config = dict(
    hidden_act='swiglu',
    norm='rmsnorm',
    tie_word_embeddings=False,
    optimizer='muon_variant',
    batch_tokens=65536,
)
MLP neurons of a small language model. Each row is named by its layer, matrix (down: output weights) and neuron, and shows model dimensions 32-223. Each number is 128 + 32 x the weight over its row's rms, rounded and kept within 0 to 255. Numbers have three digits each. A neuron's up and down rows have the sign that makes its largest values positive.
A block is one neuron, or neurons of one layer that tend to fire together. After each block is what it responds to, as a language model described it from the Wikipedia text at the highest values.

L3.down6:157070168092142147078148147106133112192137092110114133093162227157118129130163156109183111101146163171151081117132141089148147146120119125173078123124122115102112138076181139128111158092139159162118106113070145156106144132153132114093142063113105054110082112206136141123076152134174114168114190149151154126144102156093126207112117131093164106132113188164087108078140093178176168156100148102121102137102152132149153208152117131183202131143178104116124183102112096092161142159163147180125133062165143108189145073153115127128148097151130090072103130114148184181133132132151132139
L3.down84:102151149107108185097082122131147113153226128173122133128161143107095178167160209158187143166099136148153172103117135096106143153127140126149076114136095168146101165153172123178106151105196143115139104158097114120141148100174136092127153159087076108101159086124089141103103078157142105081163101105122170106175115117074112134070118150076128162124086149149163088151162170120116156155143059136121183069095091168128155145125115105105130090149188106140124158161181141156210111120084134124105150140097144139076127139141127047188205155141093138112100124108094174179087122066128109123
L3.down90:153136133121122122088123123163123082055135131160099097188140112092135144143099139113175123138132149145077178130120115143184085158129081155078139162097197146099107173136173187169073081100119115189127166122195077119155175112101178122137148063149072059119150115136125096146131115152201142109152095146106098108141126145128167194163110116128136117105106201135063145080096164108157091120153131180123078108187080097119136113048118116119140108116125068126198168143153120175149080126153182068155109151163085173166110075140094119136157175117091114083099152135098125151071108148074125127
L3.down108:106106185162124154113147151117156190172134145154117112165092162115151133116120163114210094106153119176124086102124113127187105079108090104213204129108119119081100072117130171138113108144135110140140137146168160125097144144114171065148108135114132170164083084146168133173094107063192084110121093145090133122145146186142121193127116097159079182153171125125003081142163127152103120149084119160136146082148105124154137128099099140136148121101141102092167179125085163099092158096137154155152130122128126124141127040121132133119165086144131123053030141098099102133183111085139165139
L3.down109:143189122110163125138108076108114159117091117120170166126154160124171169094205150188127105153127141114034169120057096146136117121131081123139115117095153106123109143131162130154102171194099171117120122117097140159146091082066117120122095150147149131135109103152111149097165065085130145207139104096117124086102140132190134129167116167108121136144146117100145075172111120124179082107050083166105171134117115144110098138133191139163158154092175140100134126099143104096116146128111129055115145184100142153185122114166179157097134156128119106178117131134134134157189073161144156153
L3.down165:177075094102126054112160123183135100166120117158118053100166125156119096178201154110084184119152100106135120163130092167130081123160127126125114110094138146124039151116191109141068113072114156097075122144192165126166152150117157083186169104102110153078105109080131124166100103131110077153126105100161096123169155124175105147046181118077120098107104117126179128137167084175079167145115147121099111082092130128163178178108119102153169134134151142138090173193146126097184124159111170143145132125130117101093130136124137111116129107156151158144127154106085171115105124151129086137
L3.down248:116091149144105083175097127114080080146125101161090130126139075142143116107164108134096175158118130168157142108103170161130155094137156077123081124149121131131111125152136165141140077101071143133177118182154122196120147149159171095122117139115158062156082126117124212081122163143094063102122109050125101166116181160100106147099132139219153092124105106174052172058156126128118182123102147119107119076116141113154137164105162149121065134119070165198145216123157122154134081125064157119125117088104114145129098151173155162130101136123136153124101097149078166172096087148116158100
L3.down250:139109138174201121166112130100095148178073186142124147159076148090109113099157128135083115081113133135076163126159122174148119058123156173087093133136101153122117155121173073135078125124085147110081155172116138123091163203130144128163131160146135134111100119166150055072137082071099128184166121172115153168103104172174122094104107172153098192152191121071105086101123112146120177157137141197131091127150107080090179159127148138078111142173117117151202165099153144096133107104113076094123156132125095161125156093145090105138181118151118056089073146048125070141122100154122066146
L3.down251:112071095119160158087130145083113113157114156140143161159129129153151168072128095077137145148187148072100170133120072097167145102123088135105084171064162094111147119115119104094056153145181114132088127131096145135118074151057187068158150099123154108089117141132138122164152101158111128191116190150203090138165076097112118114136094114145100083070146173163134090106106155115108158130189143075128152073065082130125128199112057194111073099060129156107163131174181141135121124075151128161116075139131129169155169175131135151127110151125106082118121144112146156090098108084143114127
L3.down260:158148166162106101178151109168104098112074119124093146171130134072201146115127110149143149123173128103106134124138156147129134079144163106137147118173120127099110165139106169100081213137125110123088157150133158144166104126132184105104175150143170115101136128135142091098158108140101076159204070112122167135109106195153095138178080165134137142189079108086099131126143138214090076107080140153125178131123148159117163191114128107168169119102148175125108149134118076165140130103079140075161175145098163115087136135125170209108168143148072099148088167087108163129093119097223162120
L3.down266:093099146059100202121139145121152114164162205221158152143098167126145091069205108160171129138187075186138094159128141083152148105120071148117141152056155180151111137090150150081167149114151102147121154119143123156143122157146119139171155083086102143086090112122121167100159133084140121147128141079091161117104149116053103179145140154127160134129157078110100161138124173124149143186128118070165109118143056151138145154097161096114106152166110189147169132153171129133078069121123119128122088188116181127139109133104145084109106135185085108090106114092152161144183101127130086130
L3.down283:127136150097134198139178145104087105106135114143158093192103175100160095092135105114173135117095097115152052105107135087167167130114115150177071141112155168149110108134152125112114052129137100155126152171149091197154144129159196093108084171148141091165106120126110155117075138102121113153140118113162142110154070166122086152142151144113150074136181166126182112107118137142056092133098173148191125115061118093114152147115148115143146100106116150168145145153158091113111125150150072131111050130108169135106124095189159115139164161137133141175152146082145107132109125127152168128
L3.down295:147118126137093119118132125118111049140150160131119108127089175136101099071135121121158156157136142143114135110141169171103070050168128143168108132140159156138101112143101129146122179066139122140138108154153099121080145125083103116179181155173088104129123159122094107181130129153220135114128114133082140068121117091149051143103135090119184151144130098102115164110128135177056170167111063121133157118117127121111147129112166157205187148079125190147140120112128093151134172110146094154085127101192165155137103130151109121145194143156146170111084128148151186096130051170138127102
L3.down366:194173131121103106123162158071134128127116128157122112130140139170124086128159167089102150133112087096117104114111076167165134081172113189150051096156145103113087124158178174171069143127105160121064118141131145088149078111150107177144125187044156108165158118168097133111164107105159134170125195111123141171170136159089163105066121072099137170147132128101089087056091140160070140138162147186097142106130142146084128075123130149076099150139087150151130151061148106128064161126102153150138086141112146150108116147122141150142150146112155091104111068073133066104123102127107054135
L3.down376:146092087115143126116198113120179177156146149084147114112149178080140117098123103118182121133089102151128127152058164155164100154150088118150172144160131121072109145081106115144086100075120108138114124126094185153117197158129149113168133176077129190122137168148142119166118124064171117131157148161169188201104093157129196096127151185158072115152156147120114111160153048139110100108087097147113096120179177121184169122146125070127125112111097109176140089078120148151124151047182129141162122161124157126175178128056171163153141139056147148103113129180128145137120093144173120112
L3.down423:152108122166184103145118115132119120108140109124100143194108122118149158157141167052197129122135117100108111121064132111130103055142160093136109160108158193127100128174145156121155094100141169127168076083117129162099163150170135103113180216091079106144144120140100149107142088116121123118099138133169147101069235146123062154144087088134125071169152066116123096099186135084127153166131178158165108149116142138075102143052127131142139133138092175138144196179071164134110071044139177142156127133168132124130130077094125143118169071093129126116074108090124128164145191158160088114
Responds to: Section heading boundaries

L4.down400:117084136076180120070113177112192123147201152159119128206093169067106132133128108096080179152155076148142145166119132115138096118131200178155133152103140061142118141127119089095111145142135120121117046183158168114067101181193124103160137156165080125102129138105120126123091160133093120124154090110114171132129110191144105183083090124143061138123166109109136162107127109164090158104133074058130113147048072085154106111120159137154118051118117157112139138067148079112079135163086128148185177149146092127139120083123071122158132159101146096137086103173097099143179119143100161101
Responds to: Month name pieces in dates

L4.down237:148092103127168173147162139090137147165065128097148092158166143140089090154214088156125103102142125155125147152103159128168103147198118106115107158085128110081125135104107142108174140156100103127117129153106125107131159115082135074156134063143136128138083137179216139099105156141096157137108158153138104132164137144188071103081049134154097112097158165168142161141136130098117107199083142175126133175083124095134067111160094127136174112182104082192108132172148186100100112109122102102121170130131127105141153179182184157108183179120182069105064151044178107122059088158114149126
Responds to: Section breaks and word fragments

L8.down147:135175136181116086086115133071125121130100144132197101075125092175041123153141108079135167103151169142161144086148104142131147088073108139143126170144146140173170106188139136153147205153123123136136132148170110143116135132066214129133136127115123115200090123122114137213067147105089118153097088097079124144114139110151127140165096126155129145094102182173107162154150104141109123113146108103109159131110136128202134134152173085119079151118164148146139130129146180136137127156085161089151093122139118105180122138119135165089090136031092179116214111182134055120127082173126141136
L8.down201:130107121054159137168117177167113092139115185149120165138150156162171128134161165090080104146126078131142122155157143142173110113168139108155101128146105112131142180135169146161108125167103121108122140143174228103155087144132086116156119155121108132121127144115112185127112093162195058162132107177151177162165122154180108095104143089055123091171096140080109134137056148096107106168123113128104148170184099107122126123162130096055131146180108146122159068148147128160126089133136090133058124209113079105152095135085080120157132140165139158175062171145130088182115097126130127050
L8.down270:095114093103150095118162085116023097103112156167054112158066062105104104145149117095163156149070099082119109046150173123108141157145086138126135128136138119130147159120078118109147113137165088145135149153149088191132158170121161154089121113139139199160161091103149137059156132137090150180077160182111150143104156200161091117161161090130157081145135131131084116177111113168156123080133096128152179142118131150164096141161156162090185111169116173188149113091141107088119093089157169113115167106199097081135096090142108123163108131108140149117081126104084114135148136172133171171
L8.down288:108095115115148132063174121104066097155123153086139203126114118116113171107135145157130142127151164174096101106133118093116201056139108096125153117090134164112157177064172138136125123155080086116101169050157148111150099157086142097143151128153179099144110101166185090139135098186114154142163139148168190137146125174105135171074137154150119148145170143162115126110050066147112148146108169172141067139151120145128118124107111153091099132167131118094093077043115182119127145124173094129085116117078129089134067075095086105103104152153146180194207100159136146120129148107085111157
Responds to: Month-name word pieces

L3.down7:144147139094079123132081099162137145162084181137126163119136166081183143139149164146111123137072140129117193132158088128156165089104124135082163129118100177097159032061186150126151147116176117118142102136106114126105130113118111154089144125127112126162197102169123128136126100061146118177141095145089072139110107169182089144072157123085156136133174117029100111142136091138107088101149139124135144110141118106111162177109160175173151111169115117115124133102079129082095131119125132090169073152060169062070075151122092110154123145140094113094071070119133069102107120190157156082
L3.down43:166091154151159126142099131131115071129176120104133172034108122149118155133163117110213084094157124155148146094149122114115148122091091187078152174080129127157094118129108050174167189127106113175202129148142132103120122137108137157090094135098111073112088115142126097131211086108057148149098104150074126082144188111117092106090137122114153155087114093116107091156185128119108148180176090174125116119128187156121130166038129134094113122175123077098106181162130118154100096100125096139051140082069167118115124081148131152097165145155170085156132135127084119069110122124119141140
L3.down92:187100143133166193173095126163170165123124150151124119149112161137119140170151142142165078132125108093090108100145150175131156115126147121133160160137138227135138066129141086121150146158116152106173092131075100145104084118017149099151157089173086131162131145125053110099154137100152170107141118085187087102171119109191096216131120129128124089163137127185179135130147137107118159114122130120112089144103091104143166110178160105139111075124120144088159127171061113100145102173166132116091186171135150134116141140133180158134115169110066128159132249139166138160112171126099117112
L3.down98:173140193166142135109143120171113134074133255135141140095148146123157143125088121123093142102166129209127137093114153093178120145117114098093141075142074144128111197144116137135105087177112132188098120087106051138101104166101070149151145162128174061102089112114116121155087173117153172149162119157116179146130167115162150050138090127122169133130091140180131117096107136133121057127106067137112136117137117135167126115186101122187116097181147150121174107127147086129126107069073153157131121138137150166120156163130124160140107129149118195069124080123152156129076090192104133093
L3.down127:145099144175200127170136159115116146122102116108134139180111095146132142112151145158123127067155125120078181167120098057149154121118100079195127136103145134185096103065105167157074164089203162181134130150078114140102109115157117139139138138091094099136096101139128131138152125117149092094153104154138096173111099138162138200102143135112144138076153175204126127098110125093043055138185098154115173180175088163124167136098104100122150130130139157048087126196111099128102172092140163145077126156093109097130069105138081158103104091124169140155089131180132177133076114077184155121
L3.down133:080112119133093075184127116079123118158173066095116103155135049124131140136141152128132203149141085150103121143105135139147163147124121184144163106145113134126130147135064052115120146140098114135170103144134117098073101088144141142150139186094118112131134152139048167098153154108090137069157160120067100139110098192120131120133178122093154166103089091170180189125127112151112134163075134119186190077152199080105134147164141116117112154176135177098173172097132114145119103084176110138088188107134126128076171097091106127132023100092189126151128135111206101160158083128080141135
L3.down136:128175095154168119136148110132183113186138093128145116128123125085063140105117112137151166194151139091066170149157073174130180102162120122114125135134170161170140114123096183137130072119034185151091111095143120151107125104115157178166180064132142173121122121148124109179139126181120092121105152101121104111141100150128120181142201083114095122160124118142100155143116075043133136135108149109141166156082104122107107088095153122165143091139165097150107146126137163140099156155098077144151110086121114130067060086184120088172131093164224159087116139114144165122132133065156081109
L3.down139:134162127134104086156113163102133175107115067130140132162146119122144116103177097139147134128178084141070116159163097151086149144078140138102113130146159112158205120118161128131107169152131184116151194174174058098152126181145125159102101186151131087170098148201141183152186116166110140104093139092102170147140138112112107110134078125144131106130188159132150117123128114209095154143139180157127091143058110120132160147092108095178168150158117198111128232171117189108108145105147133120079102114101101125119104124103139115160151098149125043087118154110122146170123093088162092077
L3.down152:122099169135135150094169158106151136163164182183084227159138121153169153100102124077164136121137150090154116132137085128162121103115145133151106192096140086120124142128123139148136139167103071117152179162206161150113133126170142109147187108079151125095105164149089102172155136131158102111165120113099179114156079213107120133093081157100115122079096110157115102160138092092101146164199180148128157036131124137146147108123089111194152094126122181139137130171137120083076063129120180174173157131084104172115168123114200156116111088172122131109181137105125147189143136164155125107
L3.down155:147110060133151161093144104103124134195114189118095129130153156090139135155148132147194135118144163142155153147159064130133133141148170099190179153108164153132134169137094101135123202158148158124137123162121103120137093165150113097103092086123098111125170133094119194130179149148100087045181115126100134109129154155173169139123120146153190184166093169176183128144138113129119102093119145131120105143143065111152070113108106119116144096164136076149171145114145169118063141197126115145106114067192094096189075115143129071114158110202120094127123112101183057164131144108148119102
L3.down163:109142197206103138173172108127121131117176080153069163144056126153133128116144111150128161142112093156158162107130177168131168154185097110078109194132126086109158112112167156153107102132082120160105173138127110024101189103078153133110152143056099123074195122114133112132109171176127127132126146101114086098122198117165102128146138131130098148177109212131150093120100188156112109094089138111121149128141090140129061091121146104123088147140146140108110126105128194105144100106159111164134051113132142154146160080177176162097162128193121128162095208115173186141162094148112112182
L3.down187:096112171068137117156091139115128086083161123120159149162158121174089183217177108100167151116166106117124088109178106163079070182081162175119133086159138145110122121153136127152124099129098190140133089117145185152181099123115139105120131115081147094091114116133122142166102135097083144117126162113096164172169157108114120063097130169132174167091111115115142080135097090126114144092127116198119146208146131110151081158130183138140154185129158153060145105134123161121131120098161129151094151210171189117101116152178133145130091145158184141137128144112117164168155162107224162109
L3.down288:108114142120134126061112145159192127178108184156148127085121134119124119119216084145129113156117131133126147113132133108106092104157128126132103089122184158174139124149129120094124113149122087107067105142100122209140181144145104179137209109176168106156141162120071077122151144116138087121139107145169144121088148107153167149168145120154178182096087125144097071135121161114133126104162153150104115130104091136165158169120159160147159119084084131092128180135138153154137184179179126140156116166148124153162121136137116143142157184184132119151144106088159110201104092250166150128
L3.down304:080059125066109091109146068124111191146165129130105181120105122163154141150110111164131102120130070147100117129149094131146098163150182127091152133142147131144066091118123090123134157161187072120183136173102120196154113215147115153137084118134102139117128134159072104158160166166114114119120151122162126115175169099082101055174150127161157091152123136093132106096054131120056175096194151101114180158115117128162168160164136137190153172146145140135107163068148074120144126168143133088107114128085144087091126081098212088126112173125123125149193110140174122154101093145123118102
L3.down362:170131120101119127129182115153121179106147131134168190044088157184092109104188156109166077108085082129109127082089143140087102125100109106113106151121185130132158132167105118110115084174110112176156123123191130120138115157112120111085157150217105115141118157132125106135153132172088153108148130157172159121126176093081131133144148097154106134104062137105096122088123170116082168052132136189114142139154181103174129133080177148088091149176152148144157119175137066140097142143124108087178135096166130183183063161122061071155169138062145079138164091133140098134063145184090136089
L3.down390:142118166151154135097124114143166140155125137142160191108065099097118168145107093097156086072169133128101173078108124128109114108144126124122166186083164103074131141136131119175172070120104109127123071104153120107110140084187125138132168114080161148144159148122138158166185082220118178117120159114132136112139167126144099246121169089130075083150102101163140186122127173181147191132107135119089105077118165084133122136108199104203152119084118137157180103134116126148115135099107144116093096175109125130131161137142118140162104104120143116072117132086081084165116109080130145120
Responds to: Month-name word completions

L3.down14:104100115092139134118095158141143132152128170100122107090145160153141086142173084131136140086229125156031100118157068124158091069148085154148147156100183103083133077137095073132128086162125108119180141128148137102141091074099168116149136114119131156145109080163089110127128138097083135136132133124155108128152146124083175147157067087131164105136148152145087120115096140125136054115166153131154092193097081104096105154151097165153137152115097113067192152129144115144150081087156164039161152114158087179113105162108127111098118083151106212147109130171164063109137127093142139130
L3.down23:115090130115139049115119123124112106115110131101184073130119139165118111177152176113142142091168109109157136145069103152129177129097119110129117177139194116152082111106014109106108139090179159152062098136172154126129106177169140052107131142165126154109087131121139141062076088123165104069066119137138214140084107151119072123120137085120135114159128148187158140131138120090131083109112137105067145095136201119160125204126158153156124108140180133110130113136136124113205130145138171109133070119111105165097155135124143086082118158163107194143094182141083132116126095146119177166
L3.down38:141170135135169141088109127146105127174118156159086054193120108129122178143149155115127083129154132158152126124121082112122141124105137158116134156133097105165155134124133122073101075138130144139095133137115105127096145131109136141129168173091149160078114092151103100150116111107198083146138128157033140178166148151158146125114133110087130107148160183146085153150084108114138117134097085111147171123144092176170124141119151121121171143156150125125140182132184136082151103157157158106140118102170133124158096116118246041131168128131101203117116166168062124158185150159121123192
L3.down94:159150149135139108141090143135200108126202150056156136120150130084167113099134166155172137186133084131107150173062092085128156126123106137104176118176096159142215116107176133135124145184098060101113089142136102169113149143104093178173128094098114158138115106154128158099097173102168069146150168126132137112123140111126202188117104147075120101155138115188135132143203155139129120127103126187176099133094050119145170150128129114097127100108154155056179161160101151132095159133100138117137048163083161095131096155134125123113098164106115100110148145134107145121180175154180139145
L3.down95:129130074123159159142082114179114119139129120136128148083174137177142129119093146093132088152095134109133096136108127156068150119161135083098105105146113146112140145142118154167135084106146151083132092084145043138150138112169104116111083083070127140178109129107143118123099161157132089101128107151083150117144130089130133211130104117083156190141107093132175094180086132139089138147187081078094151085097133128164140149098170077100154145108148145115100117198153097030074097092114088111105101107095131144115182136106158166167079162146171071053098158106109180121112105138133146114
L3.down135:129117125138214142147082156144074168126139178076083133131168154123089082140144237061158157129128169135089145111155160113132136100072129123108093140137057115134147131139116105188073121104109170143152127102113136099106071149144132138138135180133154142152120148150164154173160136131109124100134156145088129137129164137079142161164140086137130116145112155104160148177143081121114133080133121113136170187112131102154092119096118076148045088147162118137132097121064134109076184134112104084152150093111122166169136169112159104147147199125102222120070127144149098186146096149117119094
L3.down172:143113111138160095101115172170194096184143165121182129208145134159132083165135156106135154174153145131158161075178121098038164192142139134116136123156114197171165121167105130168154113152132141146087141159157103106125108126156125109126116094126198127142167095123175131096114108119139126205091116175108135134166120154120083152127149159173127153091125086076139097119094121105147108105155120143102109143171101094182116148083125163137102126159167126142195125088073150171139167135137134157146092203105143115141100086126096099086107135109172129131121137088111109067137095132167131082
L3.down184:120131142142164095141141078172092125134120147129125095110114106238166156109151160116123134093158149155131089085184140166165137149138158172099087119132072131112135094079113142121076121114163161170076079149086152104133102066169136145129160125141151116076177106148135187126199066104137100117144162088150085058125142124117167143151168091122131088123108168136137085158050067164186219127122121105171080103146163146140172100103141087108073103144107084129136090142136164126095097140087097154115130125137156104072081134167099108203101151149111091074138117155119182160112135162121157067
L3.down196:103136117163158170129108117128094122102088137175147089115162121106147156133131157096073180178140108100112176187134088109136151132118114112139142082145173126098130134146133108107091183107133180145145188116098162112166100167169116121186129110127129092136088179191098102090153091124157157145133120148129174137115144133109081038109158105102184120153181143152144161125150096165078117128104149122113111182083134124093100120142128078196105118092154145113085112185130135166044116151117117073195194104201135066149080104141193114123121155133079124106110121105116202156095103117128133092
L3.down209:108141142138156141121095076077143131127152134176126138134125145131125125120090157248086127076158172141166110156142106188091069154182103154100112087103152156190137139183109151130140132113153159105114117091214153113140122084086146155095065144166147107117112142126149158137132109115171097115162110098051152122102123187104048158090092082089113132118124127048115089127175132114109139121119140050103085128069146125092074173205118146093146103125159143132079116160071144094136120118118117065080109138058169101117135117170144134113103181110168153131128175097111104112140058126117124112
L3.down275:189106147122143119147080075158128151091118156146239139130120212134195140144084161133194144093121127133130085115155147166173159200108109199142093115153080101091142149127144135091065124094115116093086162132130165106154110151064089114115141140096102160160110149138193151150111128121184085115095107174146149109108092141116127170114195133117176114150123103116105095167111064123118132116143132103136177103110125143146152124130093208164072085166144062122155136136146131143130149139133122081137132133116120106144160144124155135126174179156170095112132161116187080073073098165144102091
L3.down297:100138138128135135145132126113128097142081173095074088176168135099171136128109178155168091142110119154134156095137117121151099143173118155190103122165139148129107121177125100112103157110122138085196183099125153125127080108190120109119110154167172136143116148164082173092200188138079148112102147111095171120073151140096131184137137110142064123139078138183134120139126173102132121090085122124139150178120137106114160151101106060122152064160110142122080166144161039094166122155144149140087165129064114159135106118108094088104154204122156171132073132146102104186076111137119119170
L3.down360:147119122142176081137074181140151136185111201124119176130123104108110126132125178156070148105165124074151118128161155148102146125118168092098082104116147179162146100123118096096157118129119142121103102132103134145061165152125112116089136157095183164161108169138120129094080118138127137165188149178128117122211089073132124161159117120143197143154184076185128102155170130179134107100129101192123164198158109126101155144134117106178173054177192141137110133134145110123133020182144111132105089118074131110150131105170114193180149121147103168144065106105094143143147115136091131043
L3.down363:112108168128137168130157175133127104135100145107147151157100173093189054118109081194148121156081154103127141072115143142156161126108116108100141122109166087127143066104134125107099191216194167105180112114142119150159058170120128106084149102162064158130140085142087133075171093137099138130158081115168145176120158114081127173129146145093140156157144124127129102112081122094146125120214087061102170116143137081113133107100132147155104058090131156131131140134084085157090121143100088154193162136086165139097125120132157083087138163094153142090119192146086133134129096153052175160
L3.down364:143121133113093113073132156139104089123221103163127122126134149131092071135109073098159144111124083116161072127214061110078149093084139128105092126108153081113156118156035145143114141119130139103048099081086157127123131122170142164135113103167082164132117126101191154146101140156093179108087086142146139114124204153082137140083164095118095143133102107160093044127163209132155156079102114169112106168091171156078168129115151113136159136160110138087113148106094076078127078128127101110151145127137134143125163141181171163193139130161151106153143155143087117090068200140122122086
L3.down410:148102143096131127158141096101138163113095093134124098150124080182041134100118115146134134144079174108159103140130168103120144053158147112131124150136128162075136156205150188119097110142106101131144105121124172141049157092077184160109137125179121145072111071131142101150079118086081122098167130193117159121142108142090119204108161114074144124055145139146176104112102131134158109146142139142137116112135118090156159080140116138105133071118096140113116138082092112166156120131119085121162155126105128151172097108077142119177127152127124162132073079096207143089055162060116056115
Responds to: Mid-word split fragments

L4.down313:082101095162142175143103106149195180063168115141091162115183110051036111079109145110095137188154103108087131096114115109104151191135104141096109153116122146122191155208083088171109135091122161144058094113108157115147097103154092094120123176123139095142076107076136123114083168146146132120059140070099142138190110156124143164085059126118115144094145122221133160157079151106138121150122105104148136164120155144125130147077116110178105165094118098126087131113103146142150133076127161120142166146129140135166132120169191126210151070103099106107123122150153154109106059136135124140
Responds to: Mid-word consonant fragments